config = dict(
    n_kv_head=10,
    head_dim=64,
    norm='layernorm',
    qk_norm=False,
    attn_scale=0.125,
    tie_embeddings=True,
    init='uniform',
    lr_head=0.00399,
    schedule='wsd',
    final_lr_fraction=0.0,
    doc_mask=True,
)
MLP neurons of a small language model. Each row is named by its layer, matrix (up: input weights; down: output weights) and neuron, and shows model dimensions 458-553. Each number is 200 + 40 x the weight over its row's rms, rounded and kept within 0 to 999.
A block is one neuron, or neurons of one layer that tend to fire together. After each block is what it responds to, as a language model described it from the Wikipedia text at the highest values.

L2.up1542,174,231,218,250,198,182,143,259,183,185,112,235,256,191,226,195,189,225,237,316,185,218,225,238,118,199,224,308,115,110,221,209,195,190,196,212,160,282,226,177,228,218,248,211,207,241,165,269,247,222,185,139,164,204,273,212,188,220,214,177,257,253,205,226,202,154,215,159,280,190,176,232,208,208,183,208,147,218,202,163,223,234,163,186,170,221,217,180,164,272,275,244,209,186,202,175
L2.down1542,159,182,209,248,186,181,226,221,203,259,169,225,120,182,206,122,234,174,217,210,193,222,174,228,172,270,199,143,267,211,225,179,210,224,197,185,177,124,118,243,252,125,231,213,177,190,223,258,212,217,119,268,183,135,228,214,229,176,156,234,275,209,211,147,184,243,216,214,200,160,248,172,239,219,145,163,215,242,214,188,225,225,214,153,247,196,173,191,219,240,225,270,250,259,160,149
L2.up2167,245,136,216,126,198,219,266,159,117,194,254,239,207,254,87,265,177,190,167,212,171,200,165,213,232,204,210,178,183,156,267,223,182,174,211,165,236,191,184,217,212,196,169,130,165,191,191,145,209,190,208,193,228,237,242,170,157,214,222,181,167,195,179,225,177,138,156,125,273,212,219,171,240,200,233,199,203,245,193,238,181,262,251,193,167,202,297,173,210,262,207,181,243,253,260,245
L2.down2167,224,213,260,232,213,181,182,176,136,220,215,187,211,167,194,224,212,272,240,206,274,115,292,200,161,189,221,297,251,178,164,219,209,193,166,217,277,171,224,215,104,189,195,183,251,159,172,132,251,178,205,205,167,225,111,212,194,189,219,234,133,140,234,206,122,176,211,209,236,225,234,189,282,204,206,204,188,174,167,146,178,204,179,258,253,238,133,212,152,229,174,235,201,205,203,246
L2.up2489,245,188,185,137,202,234,194,179,249,209,223,175,204,166,169,178,177,224,92,216,130,155,151,165,198,208,237,227,179,225,260,161,234,176,209,278,263,157,216,233,209,224,268,195,234,189,204,238,249,215,198,241,190,211,236,207,153,167,273,238,140,246,171,261,269,156,270,237,258,194,222,194,205,229,216,203,223,173,172,103,199,251,300,161,175,151,217,195,212,182,164,223,253,242,215,184
L2.down2489,222,206,160,196,228,194,233,216,171,253,192,179,204,141,197,265,204,159,236,229,182,207,306,236,179,200,213,210,188,228,288,195,189,226,181,153,179,229,151,182,217,217,248,119,128,182,181,175,272,193,209,213,170,200,245,216,166,229,154,218,188,194,214,157,213,148,205,213,165,165,260,182,182,232,215,172,195,223,195,124,124,234,225,183,197,254,142,176,170,239,209,158,240,261,134,241
L2.up2517,233,204,190,226,132,218,203,179,147,225,187,193,205,281,162,186,223,173,152,194,237,145,231,180,298,240,205,171,176,153,250,246,253,229,172,235,243,217,233,184,233,226,193,153,236,185,188,201,264,285,270,154,181,178,212,236,174,251,189,200,196,203,211,189,207,248,268,251,192,183,178,260,190,238,194,264,208,116,166,227,184,243,218,211,214,176,267,153,214,198,212,242,167,200,237,229
L2.down2517,172,254,219,190,249,159,190,231,194,217,189,184,202,216,219,234,195,254,245,195,223,194,214,210,195,245,201,233,263,293,203,182,239,225,202,222,210,223,191,249,241,176,212,162,209,166,208,162,227,213,246,123,206,220,172,312,188,306,187,198,159,197,169,173,169,135,148,166,155,179,190,292,213,154,209,191,193,192,207,194,178,242,212,184,241,133,219,186,197,173,194,169,194,168,187,310
Word-initial capital letters. Single capital-letter tokens opening a word split into pieces, mostly rare surnames after a first name or in tables, e.g. B(achelard), P(ólya), L(ederer).

L5.up46,207,279,113,192,169,203,216,196,324,156,227,209,188,210,203,271,197,169,264,220,182,240,180,187,230,161,177,181,198,166,238,251,186,140,219,209,212,143,142,182,208,152,214,202,210,168,197,225,289,189,139,238,220,197,244,227,226,238,250,186,91,287,182,199,240,261,251,191,263,264,142,247,174,177,236,168,203,171,210,237,277,148,184,256,143,218,200,332,201,199,222,227,194,229,184,242
L5.down46,205,242,200,232,176,221,240,175,166,183,198,192,181,253,203,124,196,194,166,217,186,215,238,303,160,185,206,206,307,183,238,134,212,187,209,271,231,210,170,255,215,217,175,185,210,175,184,127,138,184,190,140,136,219,208,200,193,134,175,234,173,43,201,214,180,194,218,192,165,235,184,198,210,235,114,182,178,214,175,287,255,197,254,121,188,222,204,235,255,215,175,164,202,191,187,148
L5.up1468,171,211,221,160,221,210,258,271,173,165,161,256,194,156,160,141,210,110,230,181,231,183,176,211,199,232,214,182,196,216,195,197,120,262,137,148,227,216,141,165,156,275,196,197,214,180,203,154,291,135,122,235,182,163,221,114,252,147,198,166,148,190,264,230,234,263,185,168,183,225,198,230,205,157,107,252,228,217,246,185,190,198,181,257,107,213,231,204,176,208,137,180,146,156,235,214
L5.down1468,189,175,237,140,230,229,220,214,143,214,167,113,208,242,181,234,200,240,196,237,108,210,253,244,261,238,218,162,189,187,198,204,236,268,154,240,136,233,188,169,180,195,235,181,174,256,323,172,254,143,281,232,257,219,246,152,177,148,204,152,197,254,164,233,219,219,239,198,243,205,220,273,177,154,169,157,261,134,177,132,239,165,218,276,135,172,189,267,239,241,196,210,155,194,166,254
L5.up1668,212,192,209,194,117,147,232,246,250,147,284,214,204,203,173,204,224,160,183,155,177,155,203,144,223,200,199,195,157,263,209,253,119,160,226,235,162,153,111,204,172,214,196,204,238,173,182,231,167,179,176,252,152,175,249,246,201,192,233,115,214,196,168,179,75,204,132,241,210,170,214,171,194,224,187,174,190,212,299,169,219,185,270,215,217,208,168,217,254,201,128,205,224,152,259,171
L5.down1668,182,197,259,184,194,125,161,270,142,241,164,166,192,224,214,154,215,206,160,231,186,175,185,207,130,234,259,188,149,196,235,199,159,173,290,160,199,128,179,225,236,198,158,205,215,285,213,198,98,151,277,221,208,200,190,260,239,165,227,142,255,151,175,160,221,212,206,134,220,200,204,212,193,248,236,189,196,147,226,162,250,264,215,145,183,192,151,202,210,187,215,150,162,173,205,268
L5.up1714,172,240,154,207,181,122,198,143,187,172,172,222,183,196,178,195,202,168,194,190,215,209,169,239,178,228,263,261,289,176,128,178,163,224,156,174,134,211,232,249,230,198,200,139,224,192,179,226,153,226,250,159,190,183,193,205,132,228,222,173,232,217,189,158,230,144,226,155,207,198,165,273,211,188,240,152,148,152,204,181,176,283,300,205,225,181,268,227,204,246,212,191,191,212,159,231
L5.down1714,243,227,254,165,216,184,246,216,146,227,151,242,147,227,284,139,157,239,141,222,198,182,204,200,232,180,131,172,258,125,195,190,151,191,179,259,217,192,183,222,192,277,177,231,232,155,175,262,229,197,199,296,209,238,238,189,201,146,147,281,142,168,207,200,273,237,185,203,115,212,167,204,157,199,209,192,224,215,190,194,212,163,276,219,144,178,223,227,254,140,221,195,199,225,225,204
Counts and ranks. Number, ordinal and quantity words, especially "one" in "one of the", plus single, each, per, second, Third and 12th in tables.

L5.up243,254,223,202,238,146,123,239,155,172,247,235,235,202,220,175,149,212,243,264,222,185,168,213,221,198,274,270,240,232,234,197,172,216,161,181,240,126,150,210,198,211,199,204,174,209,149,209,241,206,264,172,203,156,264,223,177,205,198,212,186,160,199,215,201,160,179,221,205,313,183,164,244,149,187,264,212,202,190,219,131,217,240,219,185,233,227,279,203,224,193,232,240,157,248,239,161
L5.down243,214,140,192,160,177,261,173,242,204,282,142,199,144,202,245,243,176,193,176,236,273,219,172,199,204,203,195,231,92,144,210,206,233,132,150,214,222,239,239,214,128,238,281,211,178,146,140,243,231,234,199,128,205,137,200,165,214,285,283,241,222,192,230,151,261,251,146,162,242,232,145,235,191,179,292,231,148,146,188,150,179,190,161,205,137,265,303,181,200,189,170,275,247,230,283,176
L5.up691,241,209,281,205,164,185,224,244,189,209,225,255,176,215,119,218,250,188,202,222,237,158,213,214,163,257,181,267,175,232,193,224,169,226,219,179,161,216,251,152,154,205,226,229,225,228,267,134,223,133,149,194,202,142,210,189,170,222,230,244,105,224,286,184,210,207,221,148,195,213,210,203,267,287,186,285,203,205,254,161,238,153,239,207,201,148,159,212,169,143,215,274,174,188,225,217
L5.down691,219,204,109,160,220,172,157,240,212,248,198,213,204,194,251,184,156,227,223,224,235,269,284,182,167,176,194,161,167,179,261,217,206,148,198,134,224,198,187,225,147,212,216,235,209,170,279,218,224,132,234,305,221,175,243,265,210,209,233,141,232,209,161,206,263,210,193,145,205,178,213,247,218,267,245,212,168,184,214,219,221,144,256,169,151,271,158,234,189,206,145,237,210,268,199,167
L5.up1224,218,226,245,154,195,244,191,227,241,176,220,207,167,203,212,191,133,201,175,205,217,140,169,185,190,277,165,183,202,288,227,196,197,268,147,263,172,248,241,145,291,169,280,210,222,182,235,270,274,170,204,232,143,177,264,177,182,197,243,232,192,186,207,173,127,278,172,213,178,251,221,221,181,123,163,77,181,289,179,200,173,246,215,204,192,185,199,241,210,170,223,172,234,175,196,139
L5.down1224,139,184,203,140,191,202,221,156,222,268,195,197,176,182,273,200,247,125,211,182,223,205,177,191,170,211,174,157,176,189,269,90,166,154,212,196,242,157,95,267,146,199,196,180,160,187,222,158,145,208,186,169,263,234,168,177,266,207,197,259,284,225,250,144,256,218,221,237,247,177,184,196,174,241,158,175,194,221,239,271,303,181,132,204,109,242,157,175,163,160,181,222,193,193,223,155
L5.up2218,241,205,183,185,198,192,235,147,220,180,176,167,194,164,160,109,144,172,160,195,292,239,200,237,223,231,228,232,143,167,221,172,230,219,200,188,146,197,205,269,244,284,262,153,243,196,255,245,232,115,241,187,163,243,188,224,122,231,179,166,165,207,185,252,190,212,221,224,260,139,238,241,165,203,161,275,215,188,210,239,218,193,166,165,204,152,172,241,150,188,257,194,192,274,162,221
L5.down2218,200,159,246,223,216,209,210,201,194,248,171,229,187,156,202,182,167,135,218,242,175,84,183,169,130,198,243,201,147,197,214,137,232,175,184,218,243,162,184,219,184,188,185,176,157,233,300,155,158,198,208,200,199,205,194,126,196,145,231,155,159,228,208,174,224,263,198,188,204,147,205,275,211,244,140,176,187,214,215,177,128,204,154,174,224,183,195,169,157,215,122,212,260,256,321,138
Item-initial tokens, mixed. First pieces of quoted titles or names (C in Coyotes, B in Bishōjo), played or plays in athlete bios, initials, and table numbers.

L3.up1479,214,205,234,163,198,264,181,236,148,211,218,182,319,208,130,253,193,225,216,221,159,202,221,182,242,163,220,200,271,191,91,164,233,135,174,206,178,255,224,187,199,198,165,173,224,188,256,177,226,235,239,156,164,129,185,239,208,179,241,171,267,195,268,232,235,211,202,209,148,190,189,159,209,225,211,226,171,238,176,174,183,159,95,237,222,213,190,167,223,191,189,135,137,156,245,230
L3.down1479,190,213,170,172,257,199,224,246,202,147,181,193,157,253,233,189,175,269,154,229,210,268,209,151,191,144,195,145,185,145,227,176,200,237,191,159,207,190,171,196,223,187,182,141,198,202,175,200,220,170,161,259,112,219,177,164,213,137,141,203,173,183,150,165,196,193,206,207,174,250,217,208,147,240,225,263,232,210,181,145,255,282,265,267,231,234,176,155,171,155,226,153,148,222,135,182
Year third digit. The third digit of four-digit years in running text, right after a split 19, 18 or 20, as in 19'7'9, 18'7'0, 20'0'3.

L3.up2290,145,238,183,209,106,189,248,160,145,156,162,264,205,234,161,246,189,194,188,145,204,168,192,173,244,222,171,232,229,220,154,207,117,143,232,223,259,212,160,87,174,168,178,144,296,189,213,219,203,128,211,213,158,246,283,240,193,161,201,193,217,283,197,185,198,223,178,181,255,235,166,272,190,233,249,204,209,236,226,215,215,212,243,194,211,176,211,194,217,178,187,187,176,132,132,178
L3.down2290,87,184,215,206,237,154,242,162,232,180,161,209,169,184,178,248,221,275,235,246,209,165,155,236,228,189,250,195,206,232,229,185,202,204,235,267,251,170,159,225,121,198,72,168,297,181,204,241,153,161,226,231,190,240,262,216,182,159,144,193,181,276,175,192,203,281,200,184,156,212,127,220,170,175,183,204,110,205,256,249,181,206,229,183,224,203,93,229,198,156,201,142,240,230,184,239
Numbers and ordinals as determiners. Fires on number and ordinal words that open a noun phrase, often after "the", "a" or a period, as in "One of", "the first player", "Six teams".

L2.up429,148,244,211,220,241,229,251,137,174,237,311,241,156,130,202,204,206,151,249,116,159,268,180,199,229,208,119,205,189,202,189,206,234,210,163,207,225,188,137,183,170,182,218,290,219,188,154,178,220,172,209,214,261,159,186,244,199,239,210,268,197,169,173,171,117,162,205,225,193,138,171,245,182,174,195,141,161,293,197,129,175,194,216,157,211,166,240,217,177,187,171,100,195,171,274,222
L2.down429,162,191,232,204,202,196,169,275,179,202,230,158,207,258,214,187,207,252,241,262,207,131,194,242,243,223,147,251,206,237,238,173,177,211,229,171,125,202,160,130,198,347,211,156,200,161,217,165,274,87,191,241,179,230,299,192,209,243,242,213,165,265,203,221,181,166,286,160,161,185,244,189,243,148,226,201,180,287,225,205,243,266,215,229,220,205,208,149,172,188,151,221,236,243,196,256
L2.up881,148,230,185,172,244,181,226,191,243,210,216,179,201,216,188,215,174,182,217,252,208,226,173,225,180,217,181,161,202,210,242,209,171,184,156,128,189,191,184,213,187,175,269,229,184,171,165,184,241,239,196,178,181,245,193,184,151,262,187,232,166,239,138,148,209,216,231,235,228,238,200,308,204,110,205,182,187,278,169,157,195,265,216,150,213,186,230,192,179,270,145,128,179,209,217,246
L2.down881,151,191,228,238,136,147,206,226,164,225,214,169,209,217,227,188,153,168,228,241,289,148,236,229,249,196,164,213,186,170,129,190,208,234,181,209,177,186,195,154,238,213,112,166,214,213,191,228,162,155,267,212,249,261,260,169,171,177,205,216,122,196,199,177,232,258,166,204,184,183,280,183,157,253,198,169,109,213,207,138,185,196,214,227,231,237,193,213,221,188,210,240,173,339,231,181
L2.up1855,147,155,257,248,191,168,252,189,179,168,227,184,188,153,163,195,195,174,253,144,251,139,75,278,219,224,142,184,205,225,227,257,203,222,172,283,219,171,252,188,145,172,266,179,175,166,206,179,226,161,137,118,180,158,196,254,237,179,280,211,198,214,148,229,226,219,159,154,137,188,208,280,196,177,144,206,242,202,229,166,240,267,194,200,285,255,144,140,170,212,212,170,186,170,260,186
L2.down1855,188,218,153,198,257,236,248,191,209,193,150,241,145,255,157,152,195,192,170,169,186,202,163,264,220,178,215,189,245,205,211,136,251,224,246,254,163,142,219,196,222,254,167,220,181,141,203,141,192,179,144,155,212,193,235,116,224,235,231,271,175,144,213,211,207,206,281,204,214,251,236,266,211,255,254,172,159,122,187,201,218,255,320,201,181,195,161,277,199,194,232,265,230,119,233,233
L2.up2458,173,241,192,178,206,213,246,185,275,187,115,252,201,193,217,217,149,196,251,226,280,199,180,234,244,199,156,158,178,126,171,209,157,219,251,169,178,208,182,231,192,203,261,220,208,178,275,268,215,150,167,159,159,209,204,208,214,266,240,209,223,182,147,217,184,173,197,240,161,152,96,253,244,158,183,164,152,228,229,220,207,214,259,258,285,263,190,133,178,223,228,223,136,193,169,90
L2.down2458,231,227,156,124,217,183,212,208,190,182,213,247,173,196,167,211,207,205,220,215,181,194,187,165,155,189,238,205,187,244,159,197,185,183,194,182,139,167,212,223,204,263,157,194,178,150,166,203,208,231,228,213,193,224,201,261,162,194,249,243,156,228,206,206,112,186,195,213,210,218,203,139,217,208,200,211,184,219,186,185,229,213,139,173,149,195,195,174,190,156,215,183,235,167,137,203
Ordinal number suffixes. Ordinal suffixes after digits (74th, 32nd, 56th) and ordinal words such as second or Seventh naming editions, units or positions; weaker on dashes and hyphens.

L5.up391,204,187,234,237,163,164,215,214,144,230,212,180,200,156,249,185,207,210,201,191,179,167,137,211,206,181,197,180,259,215,186,184,203,187,166,191,266,211,182,201,262,203,175,164,248,211,189,130,200,220,216,203,146,163,229,201,194,145,150,216,241,251,238,206,221,201,184,136,197,211,254,253,192,214,104,182,219,194,180,200,200,201,169,138,192,230,226,166,118,197,194,193,137,236,186,211
L5.down391,210,209,194,241,140,158,248,199,196,200,285,189,127,170,194,244,268,199,123,268,196,192,153,135,119,199,245,135,234,156,174,162,298,154,187,202,192,216,253,160,211,112,112,259,235,265,227,197,199,162,215,183,205,244,195,146,157,102,213,243,185,219,168,195,234,164,226,165,240,240,193,112,326,270,237,192,237,139,219,136,126,241,145,173,215,210,182,266,227,203,178,218,174,172,212,130
L5.up1619,185,153,220,144,120,276,215,224,244,179,230,220,195,247,200,216,106,104,164,222,219,171,203,158,210,222,215,174,240,200,215,254,138,170,258,277,176,248,281,189,237,191,141,250,153,154,235,180,175,202,226,239,174,141,297,168,257,264,141,197,200,183,227,230,201,183,227,198,203,228,253,152,189,107,141,130,259,271,253,136,202,233,123,145,198,260,263,258,195,256,186,181,131,180,182,221
L5.down1619,151,150,160,150,171,256,222,213,177,171,211,224,251,231,206,191,172,160,191,228,209,154,199,208,234,239,176,268,145,120,234,237,208,224,224,184,191,243,166,190,201,176,196,234,259,201,173,205,248,167,186,188,120,163,275,74,253,161,205,174,229,179,151,193,219,158,205,79,245,239,165,203,213,214,190,218,224,133,208,150,176,218,259,145,170,220,235,248,207,271,208,200,248,160,145,165
L5.up1652,245,181,198,181,162,183,172,227,129,239,130,182,227,218,210,250,237,143,270,195,187,213,216,260,143,188,163,181,196,221,232,224,190,200,254,172,175,132,211,178,182,253,219,191,211,193,218,202,227,175,256,167,150,190,209,248,161,259,167,206,148,200,242,236,173,164,154,206,176,242,243,145,200,161,176,206,151,188,255,226,118,145,259,177,203,213,222,189,194,252,219,218,177,233,224,225
L5.down1652,244,193,207,220,214,243,198,182,209,244,257,134,195,203,193,223,178,199,206,214,202,195,186,265,170,217,196,212,248,208,163,133,156,168,166,246,210,222,218,285,284,170,147,275,204,180,213,154,171,277,115,192,210,163,267,146,144,206,233,203,220,255,228,171,185,220,175,191,187,262,248,155,219,178,216,178,151,191,159,130,220,298,123,188,276,225,220,206,255,218,194,240,167,165,202,172
L5.up1944,147,219,167,194,189,183,177,198,173,262,188,135,195,217,248,155,268,181,173,220,203,219,204,233,196,222,203,166,193,192,156,313,220,204,187,261,214,202,180,249,216,167,229,221,225,247,179,164,198,244,224,290,186,209,211,218,148,208,169,186,239,129,240,187,230,253,106,173,211,278,179,217,210,236,190,218,186,192,74,277,189,236,205,209,302,209,137,188,129,193,179,166,182,266,207,127
L5.down1944,237,239,222,216,172,205,207,240,212,174,235,191,149,144,191,228,144,180,249,302,130,206,237,204,184,231,155,174,219,236,204,170,197,277,207,144,120,202,227,270,220,191,181,190,214,205,139,119,197,240,170,186,177,225,198,142,179,160,223,144,134,222,176,214,198,171,175,181,181,232,198,267,235,173,253,193,181,217,287,160,187,198,265,187,211,163,169,256,165,172,196,240,223,215,179,164
Classifying adjectives and digits. Fires on classifying adjectives before a noun, such as social, physical, facial, nasal, and on middle digits inside years or large numbers (19-6-9).

L2.up492,216,232,304,142,152,150,153,192,221,156,160,210,205,145,150,288,189,238,134,239,175,279,189,208,208,147,253,209,148,235,215,202,135,187,241,188,189,184,223,148,234,149,202,242,235,147,154,219,174,134,175,185,208,200,166,182,197,148,247,205,156,253,175,201,89,225,168,212,119,237,213,229,208,200,149,147,208,159,220,168,211,178,160,222,163,159,219,182,198,172,188,234,249,187,191,166
L2.down492,178,253,211,210,212,174,231,227,220,260,312,159,223,219,198,199,124,237,185,171,171,188,207,239,220,124,152,197,253,244,206,251,257,244,172,215,289,203,214,176,259,269,164,235,264,200,230,253,287,211,218,220,153,190,191,199,158,159,232,177,121,138,207,198,176,249,144,190,157,216,180,189,76,209,182,207,244,200,139,175,239,196,167,156,219,202,167,240,196,187,215,109,182,223,192,230
L2.up1281,176,233,209,125,234,214,171,163,203,186,130,228,234,178,192,179,246,321,181,207,246,217,173,243,225,137,261,186,218,217,173,156,225,180,238,208,187,234,234,189,225,139,152,229,173,203,182,240,204,222,172,165,121,188,234,188,124,251,170,248,206,253,138,230,230,205,159,179,175,226,168,266,244,227,211,150,165,255,241,173,198,186,219,267,195,172,248,148,193,172,86,123,308,165,217,163
L2.down1281,225,187,185,179,205,204,229,211,248,184,207,258,241,258,175,206,277,215,276,228,170,178,228,173,138,108,260,190,198,237,170,178,140,188,156,180,203,192,188,190,253,201,217,185,242,141,138,235,153,194,210,280,199,188,194,145,154,147,228,238,184,235,200,243,232,174,180,251,219,295,159,165,219,207,200,159,181,242,159,186,191,202,163,234,240,224,209,248,247,157,184,171,196,159,239,142
L2.up2178,287,246,231,239,182,156,205,217,186,249,226,239,252,197,178,193,175,283,146,217,189,216,182,202,186,150,251,196,189,197,250,196,171,158,243,205,122,237,153,170,208,187,213,237,182,147,171,197,216,137,222,133,185,183,221,219,138,148,175,215,181,280,210,228,249,215,221,216,203,219,217,262,198,137,144,135,226,223,273,149,166,130,214,265,205,235,237,194,123,181,138,223,218,215,154,179
L2.down2178,196,203,174,288,137,212,132,268,176,201,143,221,230,164,288,131,235,175,187,170,159,211,281,269,197,278,286,212,198,229,132,190,171,139,208,202,146,229,146,221,199,195,245,228,214,245,223,209,268,147,177,270,168,251,171,67,192,151,226,146,178,199,206,254,220,161,183,190,155,163,219,213,200,198,224,169,202,226,160,198,234,236,198,213,204,170,227,233,263,256,192,184,189,178,258,241
L2.up2378,208,217,235,211,149,201,193,190,183,149,158,202,249,172,199,212,257,340,153,286,164,271,146,249,227,193,204,202,173,156,149,222,128,131,213,217,184,225,215,188,163,230,229,245,165,130,201,156,141,205,251,137,120,224,299,191,181,178,217,200,216,218,174,223,251,197,153,218,180,244,147,304,148,192,176,178,213,225,192,228,124,218,163,232,215,260,181,172,285,264,196,216,263,155,235,135
L2.down2378,215,240,185,232,176,222,182,203,152,199,236,194,268,220,224,145,216,241,276,268,118,207,292,192,214,162,197,195,215,224,169,213,188,133,202,168,199,225,150,159,281,185,228,172,193,172,181,255,222,182,189,195,218,111,219,179,190,142,198,278,215,206,163,204,217,199,84,263,200,167,175,155,186,237,197,132,196,177,122,184,207,212,180,285,226,172,211,224,265,189,202,93,194,174,148,182
Year decade digit. The third digit of a four-digit year, the decade, right after the 19 or 20 prefix in dated prose and tables, e.g. 19|9|5, 20|1|9, 19|4|5.